Weights of a small transformer language model.
Size: 13 layers, width 384, 3 heads of 128, MLP 1536 GELU, vocabulary 18235, 30.1M parameters.
Architecture: LayerNorm before each block, no position embeddings, tied embeddings.
Training: a variant of Muon for these matrices, 698M tokens, 5327 steps.
MLP neurons of a small language model. Each row is named by its layer, matrix (down: output weights) and neuron, and shows model dimensions 144-271. Each number is 128 + 24 x the weight over its row's rms, rounded and kept within 0 to 255. Numbers have three digits each.
After each neuron's rows, "raises" lists the tokens whose logits its output raises most directly, leaving later layers aside.

L7.down401:129156098156139112137140122096146128123096163127120093169167107147149138102114121155127100092147168116112140123092126096130109149146104144111117093101134096116108121150092171143142148122150173079107147132099119115141135092157117146112145126129132132101098124130140119151184125143087127142147116128148107147124119155156178142129126115170107120120176111104145119118143169155114160104135
raises: " the", "the", "The", "ograph", "==\n\n"

L6.down448:139116098102136149138076124072114101143153138146148114143113159092148144121149094122065137131149100117133085118110137149120125170145132095121162143128152135132139077156095104127139139132116140098143120180109149107156114140152119151148136171134155115169149116109139081126064152111158135066114146105128166108102102131074143096154155137145132138126158123142152136107128134123095151152121
raises: "'.", ".\n", ".)\n", "\"\n\n", ".)\n\n"

L7.down234:138178177169092089088118116059086135158117125151133104117126114127155159136098120177163123121102124107174111116108140108141182110147156120132180082105113145147154100108132114145123097102115138131092165120086139108141098149152124124155156147103164131149099125140146097109115137103099106110122110185142135114135132123092076110122134136149112108139139155173152162126146126128127126078117
raises: "ized", "izing", "ize", "ization", "ised"

L6.down1400:141120113110140081149147116084118110090136143135161142116136107100137151148131138131139151123166117115126094107149145128091146095179166081137115127141142152083121108163118089131129118137110078085158165118080145131143110120089078150138123104163125097147147150070176173120124109134130093103172126147152150142165144106133140121115181166125104128099121121104135089121123198129105131117125
raises: " elections", " Party", " candidate", " vote", " congressional"

L6.down830:100140147121106112115125109084132150135137122140137120087136137135131170125148111130088127133131120125138166124097127129154136099134131076082117145132103081096107146142114163144160112134115132065098119114095129162164076123131100162149114128109133125133148140120092102148116124147162112169124115142157090108174140140120111106130123125108124111115119193146131148143099125144107096132118
raises: "mith", "hip", "chool", "'", "burg"

L6.down1370:131129165102121124120177126136127120165076116098120176123118155150147154111145129092130125158113124121136172138114166091091130123105114153116126154060117157144109093174138143116144135116109119107139152112110152077102138166112135148121123115156170114121123140106102116114095115167184119119083140143101111119140123105074126115101157092116113155155124109085091123124198143111125118130131
raises: "aries", "idents", "ances", "ices", "ections"

L7.down1465:137128192106128137118173129090122121120105129070153099163176134148109173117150079126130108119107116117101147074147141155110135145099117106095119164179150112076100164144112135102144123099071119097138139137125159107133067129132120129103122144111109164067130125178144119140115134135132112142090163142102177116118109127095115122123097108128125110136143104171112139131113131128094142134149
raises: " childhood", " grandmother", " girl", " lov", " marriage"

L4.down764:129114109138167102124154111130150137114141158119148133137128103154143105110125168153122125137121152126172153134106152069129119145172104142144137173102128088121132130088139085116148142143110138153165146141131112089175098180131104145115110138144172186130131120107098147137151113137082068137088152077091120121114127137141147147121143132171141086144122157105104162095145119122138182140154
raises: "ial", "ly", "ely", "-hour", "ically"

L7.down876:144158159109130125182131121132138147151132143105134141148138125115175149110101080173128174147084141119141160115121102098095150126151145124099121098128156131111155118147166124131120134146150099147126168101121169121124187152129067103128105135122139114148134131099063133127115128160135144144103105114107129138119121131119080150132186144122092114107153083145117112148125124165134153159148
raises: " years", " days", " hours", " months", " times"